Part of a small language model's weights.
Architecture: LayerNorm before each block, learned positions, biases, tied embeddings.
Training: a variant of Muon for these matrices, 566M tokens.
MLP neurons of a small language model. Each row is named by its layer, matrix (up: input weights; down: output weights) and neuron, and shows model dimensions 352-415. Each number is 200 + 20 x the weight over its row's rms, rounded and kept within 0 to 999.
After each neuron's rows, "fires on" lists the tokens most often at its 100 highest values on Wikipedia text that the model never trained on.

L5.up620,172,214,173,210,192,202,218,190,191,199,222,193,190,220,182,180,201,161,214,174,188,195,197,195,199,191,209,202,205,190,198,181,206,194,176,160,188,206,164,182,239,195,199,164,242,204,208,183,180,215,190,186,167,169,217,175,202,226,211,197,207,205,184,224
L5.down620,201,191,199,191,225,194,188,219,199,197,213,233,207,165,205,218,213,178,193,196,190,204,191,184,185,188,158,184,196,199,205,208,233,187,226,165,205,220,165,202,214,206,203,221,202,213,203,196,184,213,182,196,192,156,191,198,201,205,228,211,194,175,167,255
fires on: " in", ",", " October", " September", " December", " January"

L5.up1625,186,198,179,246,193,218,212,204,197,190,205,244,198,218,210,227,212,206,180,201,187,197,171,216,211,178,213,191,193,161,198,199,175,215,238,178,216,198,195,184,183,217,195,174,154,163,222,198,258,213,234,193,155,153,203,187,200,199,239,180,210,215,213,202
L5.down1625,213,218,180,207,195,209,196,167,219,184,197,215,207,219,207,219,190,214,191,185,212,202,231,243,255,182,202,193,198,190,200,203,182,193,183,208,218,211,234,187,209,231,185,213,196,173,175,219,236,191,239,193,209,183,155,206,188,210,243,221,222,194,220,191
fires on: " in", " to", " New", " North", ")"

L5.up1707,214,178,177,230,218,228,185,239,169,173,158,224,221,213,180,173,213,216,191,181,212,172,218,203,160,203,182,210,169,191,204,207,251,215,227,180,226,192,226,149,231,169,207,177,212,206,208,184,214,207,193,221,151,188,197,160,195,223,221,188,205,204,197,207
L5.down1707,211,205,209,218,173,209,196,170,200,147,208,182,216,197,209,198,181,171,210,195,180,154,184,182,250,186,207,210,219,207,172,179,198,177,219,167,180,175,238,213,213,191,176,168,238,218,190,169,215,156,209,165,235,194,181,208,192,220,223,195,192,197,176,217
fires on: " as", " per", " was", " an", " named", " the"

L5.up1265,206,203,192,198,241,197,198,199,160,196,183,221,189,185,201,201,201,152,194,193,181,183,201,225,162,214,197,176,219,195,220,168,223,210,227,185,214,210,167,207,208,195,213,210,191,180,197,243,201,160,194,215,189,167,191,217,225,204,177,194,201,190,222,191
L5.down1265,223,174,203,184,219,185,197,192,193,169,204,222,181,212,210,199,188,210,202,202,185,198,216,222,215,221,178,184,208,226,231,203,205,190,278,184,177,203,189,190,190,190,211,226,198,167,203,193,203,181,228,214,205,178,176,190,227,210,193,187,186,194,163,206
fires on: " in", " until", " of", " to", ","

L5.up1747,209,235,193,214,211,212,191,206,206,203,201,213,197,185,223,176,218,183,211,177,185,173,176,198,162,265,187,186,186,197,168,176,218,192,176,198,197,179,231,171,186,205,168,180,179,210,186,207,221,209,173,200,184,202,189,200,204,210,160,148,192,200,194,199
L5.down1747,184,186,239,209,247,187,187,194,173,173,202,190,189,248,198,229,163,204,185,229,214,203,224,224,197,185,207,215,185,186,208,232,211,200,197,215,182,208,215,198,182,196,209,180,204,203,223,220,196,202,218,180,217,216,209,195,225,192,202,208,225,203,201,176
fires on: " to", ",", " and", " into", " a"

L5.up574,209,177,188,216,214,203,221,174,152,204,232,202,196,203,226,212,202,185,220,195,217,209,219,205,217,203,216,199,222,172,234,170,173,231,194,216,205,188,213,209,190,192,180,199,193,193,175,194,221,225,195,164,237,193,189,196,209,179,175,202,198,185,191,193
L5.down574,191,202,198,180,175,185,182,184,236,193,223,224,199,214,222,231,234,200,191,197,173,172,189,171,201,213,222,209,199,207,184,210,225,194,206,194,208,200,192,226,184,194,201,184,203,186,198,233,163,210,229,237,170,223,197,221,173,204,229,197,197,179,183,191
fires on: " that", " which", " all", " as", " usually"

L5.up568,228,204,197,196,198,240,193,222,203,171,173,227,185,189,241,204,187,163,197,187,202,196,196,183,208,208,188,157,210,201,216,220,211,209,179,189,201,183,204,185,177,207,171,199,237,212,186,192,191,178,196,194,231,236,164,177,185,201,209,201,200,215,208,202
L5.down568,178,198,208,209,226,195,221,189,196,199,201,180,194,175,198,179,198,195,185,185,163,189,176,183,252,211,163,191,205,219,202,198,188,211,210,193,202,201,213,191,220,206,200,201,238,211,218,228,246,183,184,205,203,203,208,252,220,180,195,206,216,190,193,207
fires on: " of", " a", " on", " at", " his", " for"

L5.up76,217,195,204,225,236,172,208,184,231,205,172,224,230,193,206,210,214,188,240,210,225,168,217,223,196,228,232,179,197,175,158,205,193,178,232,179,205,186,192,175,198,213,194,203,237,211,174,201,218,189,209,182,197,207,219,222,245,237,205,224,215,199,221,206
L5.down76,211,200,201,196,211,189,206,195,187,183,209,176,186,192,200,208,211,149,211,206,194,224,176,210,243,188,209,204,212,177,194,206,206,214,191,215,195,189,154,192,195,221,193,185,193,216,200,208,209,198,212,159,220,199,169,239,196,188,221,193,199,226,203,173
fires on: " of", " not", " his", " and", "pp"

L5.up1302,186,184,184,192,164,173,203,199,196,182,211,219,181,195,197,189,159,232,230,150,192,193,167,177,232,187,211,190,208,182,194,211,197,233,213,165,245,205,180,178,203,186,202,190,170,165,185,224,235,200,217,212,185,176,216,199,188,239,196,213,221,164,225,196
L5.down1302,195,224,211,187,251,233,224,198,193,224,222,203,200,189,202,214,196,209,205,169,207,196,233,193,181,197,186,200,209,179,183,199,190,213,201,218,223,255,230,172,196,155,184,220,188,197,207,191,249,189,199,177,187,214,207,201,207,205,175,182,202,218,167,194
fires on: ",", " is"

L5.up1291,217,195,204,198,196,141,221,196,172,197,211,186,207,229,211,234,215,165,185,220,199,191,188,199,202,187,172,186,210,214,177,224,155,221,185,186,231,178,192,205,194,180,203,183,201,232,194,174,208,205,197,145,218,175,228,186,188,215,196,198,193,191,183,237
L5.down1291,189,203,187,196,177,186,192,205,195,218,201,228,155,187,198,207,170,234,200,183,215,184,194,205,194,203,208,173,212,184,207,180,201,185,216,181,222,193,179,223,170,199,216,185,200,178,191,189,177,208,233,209,174,212,187,180,217,197,198,229,162,197,236,213
fires on: ",", " and", " or", " e"

L5.up1471,187,227,196,229,175,156,173,209,200,196,202,177,198,189,204,171,233,147,218,185,195,177,209,203,187,202,219,191,208,190,189,196,185,210,206,213,189,221,232,231,159,215,192,159,189,188,181,174,203,220,180,220,205,197,181,226,227,181,174,214,190,204,196,171
L5.down1471,192,208,171,202,200,231,199,216,202,180,228,189,196,205,177,179,188,194,196,231,172,187,169,226,188,201,187,177,177,238,216,172,185,220,197,219,202,196,198,213,146,157,194,225,248,186,212,221,212,194,226,229,254,230,229,159,186,196,225,192,226,227,197,206
fires on: ".", "'", " Mac", "\"", "=", "\n"

L5.up1111,224,199,193,180,184,192,213,206,227,202,164,188,219,163,180,198,195,225,244,171,207,185,173,193,179,183,210,197,209,164,175,190,214,230,224,196,215,207,210,198,207,189,182,181,176,186,194,229,211,190,205,162,190,158,235,175,201,177,192,196,232,207,224,211
L5.down1111,169,237,193,185,185,212,187,195,200,182,213,205,204,193,221,208,199,221,197,216,184,248,201,208,236,198,153,221,214,239,227,197,192,175,200,190,180,228,219,200,174,216,204,200,201,212,193,205,206,212,211,205,180,193,205,221,185,237,203,178,181,174,223,211
fires on: " in", " at", "'", " At", ","

L5.up1760,175,173,222,206,186,202,208,213,181,181,206,219,166,213,209,197,212,210,196,209,197,157,195,236,221,231,173,197,226,182,206,195,204,191,188,203,198,154,192,153,240,199,171,185,196,233,178,206,248,205,172,185,201,204,185,203,181,201,191,237,194,211,215,196
L5.down1760,193,256,211,174,202,214,185,204,225,192,188,156,212,206,199,219,206,197,193,199,210,238,172,174,202,217,186,203,191,188,200,193,203,205,230,187,192,217,190,216,187,199,216,189,194,216,198,195,205,232,184,211,173,199,184,176,187,240,235,179,219,199,202,208
fires on: ",", " in", " the", " for"

L5.up1435,190,222,184,226,195,198,198,200,220,199,239,230,207,191,182,207,190,205,202,177,164,187,189,221,187,169,228,214,196,203,185,195,157,217,219,160,218,191,178,184,236,182,239,185,180,202,214,195,218,199,195,221,213,153,172,205,176,175,185,184,219,213,213,209
L5.down1435,185,172,228,214,220,223,162,185,189,186,191,197,218,196,179,239,149,205,187,197,183,206,182,201,211,190,175,230,146,186,215,228,155,222,221,205,235,192,201,155,220,213,222,162,189,183,190,170,195,182,224,216,184,186,199,208,203,175,214,209,242,250,215,220
fires on: " in", " of", " to", ":", ",", " across"

L5.up25,213,230,189,202,216,205,192,199,209,188,211,236,217,208,206,220,213,233,219,141,202,185,153,193,227,208,244,223,211,193,236,209,212,208,163,190,173,224,173,153,187,155,208,206,179,160,176,220,200,183,246,199,176,241,222,196,203,209,206,190,207,197,205,204
L5.down25,177,230,183,208,195,199,196,190,216,199,202,188,159,177,202,204,211,193,220,208,202,182,187,169,201,171,170,200,249,207,194,193,179,189,185,245,206,166,217,207,190,201,204,166,202,195,224,171,213,222,181,188,196,183,193,240,199,159,222,208,251,170,207,208
fires on: " a", " an", " the", "the", " A"

L5.up1624,191,195,184,197,189,194,173,193,190,217,209,221,217,202,205,171,186,203,212,184,209,153,231,205,224,205,231,196,209,211,241,175,197,226,199,210,220,224,169,188,209,184,264,144,176,184,228,202,211,194,186,232,171,166,239,192,221,223,208,245,194,216,198,170
L5.down1624,234,213,214,176,228,203,203,193,192,176,190,224,191,210,199,213,194,199,245,192,149,183,220,199,196,175,206,205,193,190,215,223,194,188,224,198,213,230,223,176,204,217,142,192,202,204,208,182,210,223,192,198,208,232,220,195,211,172,198,196,234,240,207,185
fires on: " the", " was", " of", " which", ",", " would"

L5.up137,199,190,215,187,199,165,224,212,146,203,249,243,197,181,241,191,203,182,218,182,218,212,191,220,191,239,186,177,218,187,215,204,214,187,202,201,195,184,164,181,150,200,188,188,174,214,227,209,177,188,181,196,208,187,187,182,175,175,140,216,225,231,183,189
L5.down137,196,214,226,220,211,215,193,172,195,219,208,178,164,224,156,220,193,183,208,199,182,190,210,193,224,194,209,235,161,199,194,222,225,197,210,214,204,238,216,197,246,206,171,197,214,168,197,198,197,197,216,184,186,207,225,219,202,182,184,182,167,146,214,213
fires on: " in", ",", " to", " for", "ly"

L5.up930,214,239,145,193,211,189,244,180,199,218,175,215,249,200,197,201,206,206,157,195,229,214,179,216,205,175,191,180,162,225,205,177,186,164,180,231,208,192,191,197,207,228,178,153,196,181,194,175,232,174,203,216,171,190,179,191,199,218,203,207,166,200,194,223
L5.down930,186,196,192,184,224,184,216,181,186,173,207,217,199,157,174,196,186,212,198,213,175,196,229,203,184,220,240,218,227,203,198,181,200,184,187,210,222,240,195,191,187,219,167,195,202,193,181,198,225,208,213,197,191,222,173,216,189,165,204,188,161,213,215,207
fires on: " a", " an", "si", " the"

L5.up297,218,195,176,189,202,178,198,214,181,212,204,178,200,186,200,223,205,136,201,174,209,196,206,224,161,216,177,180,209,150,177,199,173,193,194,208,207,202,198,156,213,187,193,230,226,232,196,174,210,179,177,189,189,184,200,189,202,204,209,217,173,226,212,210
L5.down297,193,162,194,197,183,199,224,218,204,242,202,201,188,204,193,186,157,194,192,202,206,205,196,193,204,191,194,192,167,247,202,198,169,193,231,218,201,207,197,227,204,201,216,202,204,202,224,185,210,189,215,215,159,223,210,225,186,189,181,182,224,217,186,226
fires on: " on", " under", " to", " Al", " On", " at"

L5.up1894,184,224,188,235,194,207,159,186,198,224,207,206,232,204,215,176,202,205,241,191,208,181,220,195,175,198,220,243,186,198,177,201,204,197,213,209,230,214,186,191,233,197,169,190,194,234,215,197,211,204,194,199,198,237,218,209,168,197,185,225,177,183,195,193
L5.down1894,228,213,229,199,180,197,180,201,193,221,219,188,217,196,183,200,196,201,208,202,195,207,187,216,203,150,224,228,187,221,210,222,211,184,185,194,180,214,194,188,218,167,225,192,170,182,226,218,210,233,185,199,224,187,181,192,188,245,191,216,187,187,191,205
fires on: ",", " and", "s"

L5.up522,202,197,214,228,206,177,230,195,199,199,193,200,204,203,199,183,220,221,197,188,168,164,221,212,238,183,181,174,190,170,205,191,208,206,236,151,191,226,167,205,205,188,173,140,210,217,200,207,240,199,194,201,177,198,185,177,201,226,245,229,235,222,207,189
L5.down522,212,179,212,178,197,210,201,219,192,201,235,200,198,213,203,192,235,206,180,155,187,226,214,193,191,190,175,179,217,209,165,221,211,185,194,200,139,211,225,195,211,190,223,168,223,226,181,225,195,186,196,242,193,192,220,184,211,175,212,184,194,191,198,219
fires on: ",", "=", "|", " the", "s"

L5.up1935,206,207,215,172,195,166,197,215,173,238,212,222,182,198,187,175,230,187,181,200,214,164,205,189,209,223,196,206,208,192,186,192,205,197,210,225,182,211,223,178,205,235,205,190,216,208,217,202,175,206,210,191,169,229,213,217,168,226,194,189,195,183,185,207
L5.down1935,199,221,203,180,203,196,181,205,205,165,211,179,206,198,188,231,215,184,158,223,191,193,230,191,162,224,187,145,178,223,171,219,193,179,169,189,193,231,193,169,167,198,172,212,207,199,231,175,217,199,172,193,197,199,195,194,196,212,228,231,234,213,191,204
fires on: " and", ",", "-", "or", "v"

L5.up1323,222,196,197,194,171,196,194,208,132,219,167,198,213,168,201,207,187,192,180,234,208,188,184,200,198,173,165,220,205,221,206,202,215,238,214,197,181,202,176,177,220,183,205,154,191,166,203,171,200,198,190,222,154,206,214,221,203,195,187,216,210,205,191,167
L5.down1323,175,181,155,200,187,228,164,178,220,204,188,164,189,216,222,198,222,213,193,169,207,171,235,257,190,210,241,176,205,221,231,221,215,182,232,203,216,211,228,207,202,189,209,214,239,218,207,203,185,205,199,173,181,188,166,194,184,181,215,233,248,192,186,221
fires on: " a", " lo", "ru", " Lo", "r", "or"

L5.up1095,186,218,225,219,219,213,205,207,198,188,212,221,195,199,200,184,244,199,189,193,187,202,202,159,163,201,213,210,224,176,200,176,229,209,179,217,173,220,199,225,183,208,210,177,187,164,220,206,204,204,177,206,175,199,180,202,196,206,208,193,207,201,213,184
L5.down1095,216,196,212,205,202,198,197,238,168,204,178,150,197,169,199,187,198,198,194,184,221,208,146,196,184,202,145,225,219,199,187,217,192,204,176,200,177,214,228,208,223,203,202,183,219,182,232,193,173,181,184,196,186,192,198,230,209,206,198,211,190,228,211,250
fires on: " to", " as", " C", " K", " in"

L5.up844,216,206,167,204,183,190,200,158,204,210,191,188,188,196,186,209,192,173,201,198,176,184,201,205,169,209,206,217,261,193,199,196,234,194,187,207,224,148,199,230,186,175,220,190,193,210,210,196,215,185,210,178,189,197,175,193,216,201,209,228,182,168,184,181
L5.down844,201,160,193,245,205,176,218,163,184,222,207,196,199,217,199,207,187,217,221,214,205,167,166,163,211,236,194,205,188,227,226,199,218,214,212,216,190,223,200,208,215,210,195,190,181,200,215,179,176,181,209,194,201,197,214,210,219,204,200,175,208,164,202,179
fires on: "L", "e", "k", "y", "2"

L5.up483,194,188,196,196,153,222,182,221,213,184,218,197,205,183,210,183,173,201,197,185,201,216,182,171,200,206,216,202,183,183,203,190,171,184,182,226,201,191,180,215,191,172,184,223,159,210,201,191,245,195,191,190,212,160,208,156,171,208,158,200,204,182,177,206
L5.down483,207,222,170,168,211,184,260,231,213,212,204,210,184,197,211,212,190,203,142,165,217,190,172,169,213,221,207,173,149,198,200,273,215,164,216,160,173,210,190,184,187,170,205,188,191,192,195,217,174,192,231,193,220,194,189,193,214,179,213,225,181,201,187,173
fires on: " \"", " (", "/", "'"

L5.up1699,207,194,210,180,194,187,208,218,193,216,187,180,193,195,193,209,161,189,233,180,184,240,181,212,204,211,203,209,187,170,199,245,176,190,243,165,212,182,224,187,190,206,200,149,195,156,211,201,203,167,203,235,216,196,213,227,175,216,195,203,202,197,196,186
L5.down1699,192,199,203,193,214,244,223,180,204,181,185,187,214,180,234,224,184,204,197,184,185,209,207,224,201,195,199,180,145,191,200,178,217,200,198,219,227,186,236,209,207,216,226,206,205,226,165,207,199,184,202,176,175,215,219,193,210,204,209,200,203,191,183,180
fires on: " a", " (", " Gold", "r"

L5.up339,209,187,178,211,200,186,184,178,190,232,211,209,214,218,231,221,217,190,176,188,184,216,187,207,207,199,199,178,231,187,204,215,201,189,223,167,174,187,250,167,172,197,171,219,183,178,203,191,203,198,216,190,202,196,216,201,192,184,226,214,218,214,221,201
L5.down339,226,182,199,209,185,191,189,181,183,189,164,184,185,197,220,199,182,205,198,229,211,184,199,195,187,214,183,234,221,204,208,222,199,202,168,203,200,195,198,185,213,151,181,198,213,187,203,234,177,212,236,210,189,180,214,229,175,176,205,188,213,186,176,198
fires on: ",", "-", " American", " and", "5", " a"

L5.up551,182,209,198,235,216,214,207,218,174,194,188,170,188,200,185,181,187,206,184,201,221,189,176,244,179,204,235,198,210,188,214,191,188,215,212,194,192,217,196,212,242,221,218,186,211,195,192,224,218,207,205,167,202,161,219,199,218,213,212,162,162,206,246,175
L5.down551,187,231,214,201,176,235,182,228,213,207,205,158,200,222,219,222,235,158,209,205,214,195,200,180,197,198,155,215,219,238,203,200,166,191,195,162,212,176,205,210,159,238,202,202,213,201,187,170,195,201,197,211,165,199,201,206,191,197,208,212,212,205,193,188
fires on: " the", ",", "'", "\n", " its", " their"

L5.up832,208,228,202,189,190,189,199,155,211,201,180,208,164,177,171,186,232,169,218,211,216,175,211,174,170,228,195,209,222,201,190,195,170,188,205,216,216,189,226,166,242,180,225,215,204,244,215,196,191,197,193,203,163,193,201,232,198,174,231,189,192,192,211,197
L5.down832,194,213,209,197,200,189,176,243,184,193,182,177,232,188,216,208,181,190,197,190,215,239,197,207,209,176,196,171,209,190,170,218,190,161,191,189,218,195,256,187,206,227,209,186,195,135,217,214,217,190,220,196,196,173,184,197,181,236,173,225,225,220,156,189
fires on: " and", ","

L5.up1551,168,184,199,211,182,207,186,187,175,223,217,243,193,179,195,217,192,200,173,233,215,200,212,197,208,186,184,210,211,218,193,206,185,200,209,198,216,219,232,163,232,209,195,193,236,141,218,177,184,209,183,218,194,211,195,202,211,219,257,185,186,179,197,203
L5.down1551,184,226,208,198,211,203,200,186,206,172,216,204,221,211,208,215,165,188,167,205,192,211,176,193,232,224,225,185,202,203,191,188,202,196,186,185,195,175,186,210,194,200,206,172,224,197,205,218,186,189,194,215,200,178,200,206,202,176,172,184,203,193,193,212
fires on: " a", " most", " the", " an", " highly", "ly"

L5.up1837,177,237,165,182,194,191,182,230,221,184,171,181,239,205,219,199,198,219,192,175,200,217,206,202,205,214,223,175,222,210,195,218,176,235,178,211,191,214,214,202,162,187,189,224,159,181,213,232,185,205,171,213,205,186,200,214,234,189,243,171,194,184,209,202
L5.down1837,202,185,209,209,216,207,197,176,216,215,205,191,191,170,151,205,241,186,224,195,197,220,151,177,198,223,193,164,239,217,207,176,220,181,264,195,207,215,243,229,222,207,210,180,194,212,223,214,171,201,183,190,187,201,210,186,180,182,197,216,209,165,205,159
fires on: " of", "s", "E", "ing", "B"

L5.up1450,202,243,240,221,190,191,214,181,197,233,204,183,190,205,193,215,203,208,199,164,173,220,203,159,208,231,167,187,198,176,218,200,210,224,224,206,223,236,248,196,201,185,193,192,190,223,221,186,221,192,209,207,186,182,199,197,199,232,191,235,201,176,211,214
L5.down1450,198,173,217,164,177,213,208,207,182,195,213,221,173,190,216,214,219,215,192,219,210,219,194,171,209,179,234,205,229,208,206,219,216,237,185,215,196,200,221,200,170,177,207,190,210,189,226,199,197,187,189,172,166,205,229,209,179,188,225,187,232,206,205,187
fires on: "-", "|", "s", "din", "S", "y"

L5.up1877,218,202,198,194,207,183,179,212,201,194,219,217,200,162,230,216,202,171,204,204,204,172,197,179,191,215,218,246,215,170,209,195,214,172,212,193,220,206,174,206,185,215,222,189,236,195,225,139,214,157,209,221,196,223,189,219,193,206,215,227,201,174,192,224
L5.down1877,197,182,216,154,214,232,164,185,207,222,212,206,181,189,194,186,238,225,188,167,211,177,197,184,203,208,208,215,218,192,206,227,190,191,216,190,195,192,168,189,229,153,196,195,203,210,197,169,137,194,214,209,209,186,199,224,246,150,170,217,236,212,191,190
fires on: ".", " |", " in", "|"

L5.up1829,183,209,175,216,232,193,239,185,172,181,212,208,214,202,195,186,208,189,208,211,159,175,170,205,210,195,231,206,206,197,190,205,128,253,196,204,232,172,240,212,226,179,182,200,188,189,232,192,174,191,207,150,191,214,185,211,191,221,211,201,215,202,226,183
L5.down1829,155,208,195,157,213,209,197,191,189,168,195,217,198,185,214,199,192,227,202,160,203,203,196,179,233,221,211,192,195,216,182,187,211,167,193,210,200,208,201,152,211,216,214,217,191,228,191,192,218,212,203,213,198,226,183,223,203,242,199,234,193,179,219,190
fires on: "y", "s", "a", "m", "ra", "e"

L5.up485,187,165,199,225,192,192,228,210,215,218,183,208,207,187,195,215,195,195,182,201,183,192,201,187,194,191,201,159,207,192,172,196,200,190,207,177,241,196,235,201,240,177,213,192,228,216,197,210,221,194,225,163,176,190,174,213,190,184,216,202,200,188,217,146
L5.down485,163,175,193,179,205,179,229,231,210,226,204,224,169,214,178,191,197,188,173,217,226,186,191,193,198,208,181,216,214,208,220,195,216,200,179,170,182,177,169,158,212,175,235,166,167,182,192,213,210,236,241,201,201,210,190,223,192,209,165,194,210,198,210,202
fires on: ",", "c", "po", " and"

L5.up290,201,220,210,206,199,225,210,182,199,194,206,210,195,185,211,216,192,219,193,191,192,152,198,161,177,225,205,191,191,186,185,200,188,206,208,183,180,157,159,194,181,182,200,196,175,197,191,219,217,189,170,176,190,204,200,193,209,177,166,218,180,241,209,203
L5.down290,215,200,190,214,171,197,193,205,225,225,206,229,183,177,203,215,210,179,208,160,189,229,187,195,190,234,199,196,191,198,198,220,155,178,172,135,195,217,217,201,197,147,190,172,205,190,229,206,193,220,204,187,227,145,201,189,177,187,218,196,184,187,228,195
fires on: " (", " \"", "/", "-"

L5.up956,165,196,200,180,180,197,204,180,202,181,211,210,185,219,219,223,180,208,204,218,211,175,158,234,209,236,202,192,196,160,188,213,173,221,194,218,203,207,157,170,203,165,249,214,157,215,200,231,243,187,161,222,190,172,200,212,209,250,212,213,208,213,223,181
L5.down956,201,202,233,196,242,186,193,198,200,195,191,192,175,210,219,212,208,211,205,217,210,196,206,192,211,156,212,207,196,206,209,205,213,232,198,193,215,182,221,206,221,210,188,161,194,169,184,159,202,190,170,146,219,201,207,208,193,209,182,215,233,241,208,189
fires on: " of", ",", " to", ".", " and"

L5.up816,229,202,209,205,216,203,212,214,245,202,179,192,219,198,222,190,173,213,216,211,204,229,214,221,160,241,182,218,218,142,224,196,235,183,193,187,219,190,239,221,205,198,192,224,191,203,205,212,189,187,178,160,205,198,183,211,207,237,167,223,171,203,182,202
L5.down816,195,211,209,204,199,186,190,177,186,182,207,200,222,137,218,234,189,229,192,205,184,184,182,172,219,183,202,183,203,208,197,223,194,181,193,204,214,226,176,202,180,239,189,195,194,160,194,167,198,174,193,201,176,218,188,195,194,209,204,197,216,194,223,177
fires on: "s", "'", ",", " her"

L5.up13,190,188,197,213,184,212,200,206,195,200,206,231,211,183,210,182,208,190,226,208,219,190,196,227,207,189,184,172,175,200,214,144,205,161,169,204,212,186,198,223,214,201,197,169,198,207,165,206,223,169,207,211,215,203,168,231,238,157,221,209,200,198,191,216
L5.down13,221,162,199,211,201,204,171,193,217,190,191,208,213,205,197,186,211,220,206,194,189,164,216,201,185,202,224,238,223,244,219,207,177,208,225,176,233,184,195,201,207,221,200,186,217,141,233,141,202,207,227,206,221,202,223,171,209,193,199,174,192,216,203,204
fires on: ".", " in", " on", " all", " ("

L5.up526,200,173,171,154,214,242,208,193,199,189,168,209,233,191,196,189,174,201,178,198,173,194,217,235,190,222,189,228,218,205,201,196,198,242,188,207,188,179,203,175,212,221,163,216,205,191,202,191,184,196,190,224,203,237,199,204,236,197,195,210,199,165,160,218
L5.down526,214,218,198,227,152,200,177,204,177,188,253,215,154,205,209,229,192,180,226,223,183,196,204,201,217,176,216,211,198,181,204,223,192,174,193,201,198,232,207,229,223,187,178,213,229,232,182,179,216,194,244,199,218,223,183,244,192,187,206,175,186,183,220,191
fires on: ",", " for", " N", " \""

L5.up509,223,177,221,150,177,180,225,213,196,157,218,181,190,201,196,217,224,201,201,231,194,202,174,227,206,235,213,170,203,182,208,184,172,211,175,206,153,180,167,219,227,217,201,215,196,209,209,200,195,211,174,181,161,222,229,194,207,220,174,278,179,233,212,196
L5.down509,188,198,196,228,228,188,160,230,175,195,219,192,228,171,190,201,183,208,206,156,181,181,201,177,223,225,195,196,206,171,196,217,194,184,169,172,222,210,195,176,205,161,218,169,197,205,223,201,181,208,197,192,180,177,227,185,201,193,207,195,202,180,223,251
fires on: " as", " |", " 185", " in", " 184"

L5.up1595,199,188,207,164,213,189,216,205,217,229,180,166,222,174,174,194,209,191,198,184,219,208,234,185,175,220,206,186,207,202,169,186,222,227,168,207,241,190,189,163,208,164,174,217,227,198,201,233,192,220,141,242,196,233,201,184,228,175,204,208,184,223,168,214
L5.down1595,225,178,214,230,208,212,149,194,197,184,197,190,182,183,206,233,152,167,231,210,210,218,187,198,176,200,225,179,195,201,217,217,208,129,208,186,149,217,204,168,198,223,221,195,171,216,200,148,230,200,230,206,185,195,185,231,201,222,177,185,226,209,222,173
fires on: " and", " a", " This", " new"

L5.up2040,203,164,185,169,207,218,192,181,193,177,207,273,247,199,181,208,202,246,207,207,197,190,191,212,200,213,194,177,188,215,164,203,193,210,232,191,209,216,189,199,219,189,192,198,193,192,223,203,236,247,214,199,175,227,209,199,186,198,233,223,250,180,198,195
L5.down2040,180,218,215,206,194,224,185,183,192,187,208,183,185,198,172,239,181,169,180,214,212,199,202,211,199,192,215,177,158,229,207,194,204,205,207,185,209,203,200,217,211,195,183,203,194,180,170,202,201,212,173,208,198,234,221,204,161,195,233,216,227,215,187,184
fires on: ",", " of", " in", " New"

L5.up333,222,206,183,206,168,202,211,182,181,248,205,183,214,198,192,192,174,221,188,188,195,159,180,216,229,232,196,190,183,219,203,202,223,228,211,214,181,158,156,197,168,207,214,187,186,157,173,184,189,213,209,195,197,218,210,213,195,224,190,212,204,203,211,208
L5.down333,186,193,183,214,214,193,171,176,195,217,176,236,188,171,193,182,195,178,213,235,210,222,178,207,183,217,191,238,232,197,176,189,191,184,207,219,212,205,202,192,209,181,166,196,203,189,200,224,186,214,198,183,208,180,196,200,213,184,187,191,197,167,216,172
fires on: " the", "s", " first"